Weights of a small GPT-style language model, trained from scratch on English Wikipedia.
Size: width 448, 7 heads of 64, MLP 1792 SwiGLU, vocabulary 8192, 45.9M parameters.
MLP neurons of a small language model. Each row is named by its layer, matrix (down: output weights) and neuron, and shows model dimensions 298-447. Each number is 500 + 40 x the weight over its row's rms, rounded and kept within 0 to 999. Numbers have three digits each. A neuron's up and down rows have the sign that makes its largest values positive.
A block is one neuron, or neurons of one layer that tend to fire together. Before each block is what it responds to, as a language model described it from the Wikipedia text at the highest values.

Responds to: Full month names inside dates, usually after "in", "on" or a day number and before a year, e.g. "5 February 2019", "In November 2024".
L2.down1228:518496513451513473515403530464544466491473588471493546484464424495469504510446471534521472566488433489558598607553573523485483465440499442467458507499543481521524515548485578532554461528511445427458529495602516507476477454475426521502502432542542556514436478517449543433496469488520460480443519440528510536507510478575520543475559547566557491500491572551487534458533533467517468444496422486531521469432452502453487508510515526567474428524504467471499

Responds to: Month names, or the comma after a US-style day, inside full dates just before the year: "22 December 1559", "in April 2012", "June 19, 2020".
L3.down210:474507513484529577456585424448549484526522501426531477519604419544520484473478486472499531482474545476400485544507490446533486507492511438448470523478442531496473527462465509546431483517455508442511517456543565500498515480460456578547483481454454507507456457559519515455592401445444512465442531522476545503429469410504503440538506444512513475547449530411532520518525511584537553472446428489538461484530478480468521482529476517559492516495494494480564
L3.down482:497501481447474546544509592513512478490466472482526494513522522497609532472500585526529486551634541468485458441504449502515484469454528472473530452494543495446490547444481454485579517494446465524503494506558503533545483483577471508516499491445497404536459434493481472471497523505514460558486420552460519515411492470519523463482444535490509510482485480432429446484539520538558528457546433432472429530438496504463519412490403511545577584469492485496497
L3.down559:462507539489451485539502473542451481528472509421451614482493451560510573507560551503531525548529435518508535439489497544536582438456506532497555472497466468494431522442548497492442467508544449480536497500542480503546543517510497535480502482525485523508421547557501512507538468489546488527468514551542492502393540577513526438496513484452562553473504448517493412469475452533546504512555469515457519514532516467494566523589603570598507517485529467467588
L3.down1006:411422499524530528483551471492480498563434491530480568423502472505498557507514583520449502503573514536485465482502513535549549481472522525556549544548510499481451550464493477535565533483471477465533555533500508520494536533464509585501539447456503456469507493492571499441486520566575512527505483504486432532448569528513435465400454497491487438486542515521430524524497487584524572485504481500549481515483520504544511499539477504596461560462514546543501

Responds to: Final piece of verbs of saying, stating, or knowing that introduce content, often followed by that or by, as in stating, says, announced.
L6.down64:487568503512505524529465475470508593437427492562555548484549582428515492445482504596466510457543532581511485472506454457447521491432466451527478524481466533506441510531481520476499493498509522506410522549481494512490477544461483457486519529496456479536482476403490555510433488559552477470530500516549507455556474496535515481516522508528492549501420488505551488503464553504479461382531504493479468494524488532480487481496514494532480508541548570473543
L6.down114:492460514514477570541492521400545506491525556544505436514548500568473492456488504512509419417511441519516477495521458482489540552554391598531524536564469489518476474558537489485502520463477534415532560522485520593498416511503454551486485489549539448492466468542451496491492462471470482495495504489483549499490475471505513522508497528534495539577455483422526500518421493486461507505478542496465479460539490513465508498472569523531547579513535510522501
L6.down136:512436541464565532508509511486475482509516511482542552514479450510565464533535534523536458455570522484507465531501473468527478432481473489520565548514434477495504569499530492476543462449526481473565520579551539507498481496502492506585519468503533468451486495486491495491517507433519515484455503415519483527479479556436549444513512459436504509572441532466528435590436454539399500488494468536450481537503497507536465511480427473549447520551486481476561
L6.down196:537476480557528566519530519400519541484460551549464531476471492526453519540482534530463488503496473483488489542496556494531443513541550519549482469437496422422532503472566408473542529435520430561573518537425509525482539498535541440582552506497531481544457478483484519534468443478556408498504476535477506461506461554481570500551564557583554402510485579521482557518490569414476481495554481452456467546488533511506478566519478536487571522462505547534575
L6.down240:489492446480452553473490498495485520529480491584541496437494464495539477485468514450409528496507509585569468491473491553588405506417500605450478578508529520537531553471482451446515515555459501483468528524472552450492446466482506497423507510554513523439466476553467572539463471517498498477590577552506451520493489433480500534393450548445499490486453513473433536493476520467483434464459522456485525518522465533505491505487479516543495465497435511534537
L6.down346:482436499471528542488462564544510529545501522509534520536499420478525491465481554516447562468473481491519501559507458556526504379491434542444531449568464472508497499487481499433443516488445560551505502507501514438502499448543399459529455481507491550543503511433505526457474523539541455491494471506493440463512545535498573556600464478561572553469487468493445549488468514480489465509486491475508518525466516557486507513464551488517472482496477502500489
L6.down371:503462468460498519450538546511539537485403454579419546445526470477449410542493505493517517483496494544534462455576522568452436472552487490450470516459407470502510475526503508488561438438564522466528475527475554503520608469423477505466482535533498449516469477535498466466442518491486485582458530554503489509500520526565503532489520483458421500523492458555509461599522512527508499507499517524424444630405466598530501456495534502466531511534526465500485
L6.down737:471516536519457496462448581490531537502469439509516542483535480477464506421503512563490468476481454452430516429484485542549515508479448441445495496468510470540476496506517457486556451573493455531451406509473461517537526453442448475459436535586522447507464518509429467447513540468509516481527574453494545503505509456557517548480505572529479521479515532548480519479446474487543448474520525510491453537478486497482510485496434483474534484552519582524410
L6.down816:497513481502394494496387541487468475500457483529510514512370438579490479454529523494551478509488537541539484475561505493440506471442569562425456505496481525558515511504484518474498518440522426447509442524548506531473434435429538519512546510552494590450543490446498547495535505480527441480549448488549499498525523488438508468599447484477518491506458581552539464471509509446528449457482511474491539439536509481472523500518503564518479504501532514526484
L6.down900:525476502470455512543407490498494498481513556519533492620449479500641471517444465507492470515481525551459558488436529518456511558565474495539499538505465547482499591443545577449537563488472519500546481507526496440496455478458533465442555431509479510538519443498436513476443486529525446569564509485504533504507509522578468498472470488546468428479476480520498480491471531539503534481507540394565523450475440506503520488529465529501485431476512486508406
L6.down1122:469521470495437495498416545541511615525482458456518421492488495499507430515462547438514523521487515457519495468394458516497436445543485472511526465454557436478506529453510480476517546472539540504548450531541501440578434537420517498500511529468570520478534584499515448604462485494509572496480467454495473492536483530457525489480499523527540478552482499509516508484514476588541499500456518515505512514475448434481436468471504434424579550574496524408523
L6.down1261:487541510495558474472501480492537522471542445484494580497531484458540518498477545472504583560495532544500506489518477443459553496573516423516494479522481504448450548465559476474529594507603470399509509494527457465424561553515494520475498464530481534522514520524537503523530512504466513507483455491519481530526477456547434526521530474569477479552465535555510549580414515533485433506556520482505505543527449574528567523529461473454527498491539455454498
L6.down1316:409418472614517483478496437545563453569518473444472503447514486497477417600486523482440472437417487520436479446505509561499514480523559478455549510570454485474463545521505512529513528510476582463539491477474459473483525500571499487501564577513540502507467548505462563559515511479540478482470412447547473510491475508506472419557511442518554522456553463460476449520468524526442525470537487522444472499490504496449544543440533463507488493479452528457500
L6.down1372:483492524534430477411476453497566545499463460470532509478526512481510386496483497451525523544411464514533561464530541483525471516563525526509460503526444488432481480493475570477457503481532543417559561520531526510473491545522449482477531512499459478442453571545526474458498492510496455515567472455521548468521465456460504527485522570522440515518481501483537461497514459567504531590560501555496428501500459504565517515514552526557467529465567528453486
L6.down1591:478537524519512500465513391507493500481485515463509471549481506467546472505483555510531576475582454469538466555477471390467494516548526571470542466521516547495407568443534423432580482526477496504460445581494461454509507518523500483467446487561493541470463446528443471522527527542511523510558522469452515521513501462590455448494446509464472461471531443472491453557544568512511451501493550540493545526506478577488497455551482551580485501519550475451487
L6.down1644:441464475580510508425559504547543529486524509497428482574564466548457543494486497494508497502486420507494540531488520478470453468469436529480505477549490449355519506536490535534581450442551478452478539484476538461485598475471488484483457532540467516563479545486432476498479460433478529453462513507566461552503494498507461508485543460542497440466516482491524520489559516476473451504504513468473478516510520501563519555542505502481497483484553497458499

Responds to: Main verbs or past participles right after a subject or modified noun, usually transitive and mid-sentence, such as released, used, found.
L3.down201:517485502562493509548499523540532445558512611454502566549479454458506570462435569501486516502559518539538462495496517500492501493445499421549549494523509510486469508476495517489560522453484512468497489473517552521509558469540469484531521492536487543484569435469457553491510504504507522492444477519489497482449452546487530514476516463570490491479548524495447453550524500458520468470511464505456539463534534471502514560503432499516557504500522474502515
L3.down548:518427520525538632514505555440514456445467468512443517461443419435570492476518484511481502518580541466509471526486510517457551429451551496512495552473406474558533627541520399461508523498574417495553508514528537527531448395516507559460501535509524562494533470485506513416524462483465520511527513516480427543563539512496465519454505587476471518461518477482434549466520496513554488419518444510496504449525487410530565493502478540494539493551536487511511
L3.down653:499515582519561529522455536499489551484454550501477542512406429513569498480487480491528492516518557470542604495503487503512510462479522511477489491503502489539516600470583408478550508516541555480568471438532547477558523404551445551469486532508504496493517462526546509445488518557429536512474530490424530482508466571535521472480477559488413515517527479446583508502507461498510551498503403460493472492464476453468476452408479544466485568555479501507436
L3.down1752:493437486501521490554473471484508539496573495505490565520503514516505494486514510556426548602596478581514540521460498511474426528380501451434525559504515521508491508504477404444560510483536492549497542470444513439531521446501410422521464490554576435501573455510392538460464451501458497512497507503501511397577475400500480549519466510472540447526517483499538460497499456464439496441540507464560473463500454537545512509474515502526479544492494547543481

Responds to: Fires on the final piece of past participles and -ing verb forms, often word-final pieces like -ed, -ised, -ating, as in revised, cord-impressed, explaining; also whole verbs such as stated, noted, finished.
L2.down371:511546488512516541462468451551485500540553537464497495580535476447552524486457478496440442561510570474485481454549482595442555539532458465553558479410490412515539523521599454482551499472448509497468406554474465471525456460486505430499519477512471610581557516540468464502487466501515537501448511489517509525525476469471503514510512409472509462453539512423488534485533571547514511483450453513562523534542484466551518515479507605424529369498572481494497

Responds to: Month names and first tokens of dates right after on or in, as in "On September 11", "in March 1991", "on 20 October"; also "on the".
L6.down60:505518503499460450536476539520495492519595490443580528563507488531640542543470503561467545493490469479503515402539456451471459485548479478551509491463523492486480506516529498478470517480507516468470537487520448442464513532506571495469589557538498459484490464494518579476529529526514491430490540484519505532498473540464516517517477506525486477509439481494464510447505510482557522549412512483575537551509510520537468480509534446512512431539499504438493
L6.down109:509520509544548470533464443548499498471497486490519533452546491431398544455471471455505431545495489332494469587492506529482490487515455564455500417523512461497520489448529553528504526564473502505456516459515501445474476514479483521528526470547518560562449512479466476449484514505515546432420484462415494445508451527450513493519533549574553497485491455537466452520459442390546494523571492487543429487512566487541539493514534547501486553507507500551422
L6.down150:480588539491463447505470482480454497420463428454461497547500515476539432564502385475468476566462567401480452598457451527465460458492454431530425526527551565472417532592468535450515503493499508418471524458536505436452531502513432504449477529510522468536545524505474519525539459550485513454557517570595473539474486540522558491529514539543534485462567477505518486464506471488482484440528490490506556454452490472486475508487460472485487536542484559498529
L6.down195:510481427513468454437494508479498484546460489512449419525486513447486510525491530503531523480496512560550545542540561539492471509458436541559430521507483460500491498484516489491474498531481500577560503574360425558521437512423494490499501518420548430545556548454533547498517493485481485478492524453455476461528532472607497487516519522551467477520499460497526595539535458472547469487521491466525464532500565523551500516558459485506523484519517497510480
L6.down219:485470457512474533468487520518507447513443539534493600544555425497535566485575500609428463474450534511528448515452489491563543517483476527510569504512527506493514439432568471468490462489480581480514592562458498476517467533393536452608510425521511485490523557514509476569538577490499539441512505566537496506542506490481538568487501516459380459494480541445502470555531478529511542542489523475505436549425508489463476480486481439515509504495474534475571
L6.down287:555479538388443541445511485521421474563463475475426560416491553483504524570466513478526526536460459497483497526486526529431501566509532502518480524506573476533495411492593514561492491520535497584499583408533405455511514503536432502464511457493517545486492469550411521554508538456504463592508508398468502498474552437504479538577517483502498456541555455534402496568454483504477514445530512480535545517477425514488538562499457519508479550506493522510539
L6.down426:449473551492441456497450509437524481511504588505458498505464512451494530558448581545479547506425459550535539531478486463538429546579495490523529498478535526529478486483542497457480521548396527400484456476522479520457537572546538488500535434510527589497511463484513562520513470455462406514568550448547495483491534500475435498525506556432503485563519537473487565509414512496492517485513599446511503494540483445552497531542473546493450543451543460495508
L6.down476:460463434459477581563586502543477434589484495525529486463555536529518461522453514492498550548520506519533570444485559479506472494589471526534479548517454547523506503550507497470489511548471506463462521431492503570601499513518485531525517465482506460486481461603435509502566556428459471481470547535543495441453551487473532581519512596514493517534458478472553520591571499480507465444464509511471469507517448540535513523548492437491510529553467504513493
L6.down526:530450476565485618607515490462496596461553478540516577535453533560529515477485540457507534497485504505410553523505528524591543463459534555519435455549500464520514384489481537486516514471532560477487506472503522498427523472473517555413538482492462489477516494494525488518560476484515510432485499474456492496481470534530503442501540425474513461483565441555429534475547437454538430487528520488518430502515477502469443493461525468483559519488519546539518
L6.down530:524512531532547517478475486454480486434486556510541530492459520446439446511553535570536479560510465476487529515463466583554540480521501513489467559488468452521462530495544463473483499470481512473438483500388511522591463517531388467537461544487483464486442473512558533498466517523520428479438482537557470488467477546521514528462482593494477446507478524459539488508523549457562474547537508531488438488551467543470476494445560499498456540507490538473480
L6.down1005:500471511442489488435600529476514483515464488468499556446515496438405468520473513510554405497450589499525505452451441575419466556455477453434480494537497524456553548539554523495438474508477471488461544507547465494534544467475517559540449533438498505462509464579529497432543454474490478511523474456545470507494516538505504496430470446447469518536482496451512487508503570506452481551532470516498448556458579504488516467489364624457513552461474507591494
L6.down1308:527576503499469428487481520493472550485501490454602505493531575484522459560520493530486471553525501555416507490496521443514457482460529482465552495485484486513479537472489462518449466535507517523485501536495482433496497459492474591484519539500488485477438412473505495483551473469478457419548502485448474465539552546462601499484526477558439529592540501442526483559512506564503511508525507404499516489543516533552553523489406479480510439484445532409529
L6.down1337:537568504515475484595468478516519443571539498506470494508494529546520484419457509490479494428529525461554533504455456574514409451475531508480541471484538480537549492463524512508501497554519555556510545540525526479484453455526471535488563575593494490527463444541500505487500540561472491440422499442542533423531412492562541486543415496538470483421463490487508479430491474451451549567542547507492517450464462445426509503487462462524553502506495495548464
L6.down1661:441528456529490521490539541469533485544478568418523515447486499554517431517429494480445536525540466485547483523503451528503500565464528487500441584544513439420543496472551496509459541507525517439563576474542518492555511512545532533482496490536513530513538520521512528510536428501437482481491460559485551601553564505439461465498476491504444544562502504495555470550481533510487558467495564490462427445530521455499527474505513506455518483560526520491534
L6.down1746:540437515529472496486548538557508472574540606487503535505452515460409523509523521396486511484482506497527512495538534451517477508497437493447587487509447487532512467478482540525515449550507553488469465523449513409489532509418633500462473465486470480551450494480457460425431508532525478517526438504493455459484513537493517399465515522555509550491491521490497495566488470575399486500507486461531405547467549538526498489543473568475432436479433488513503
L6.down1779:522449596583435501465542484505533554550477485563468519517562481497450465524555518503497552542512472431392463470509449486482469517522519542457485434486536498468494488483533502478501490526455489520587483508535525520485476541494516475466504477495481516499404521514464476510489441526437517460516562472462414551535474438491500541486522548453499495419486565509502510480513456531429471498452522531477464472560481447435505465442557501541505571566518372588458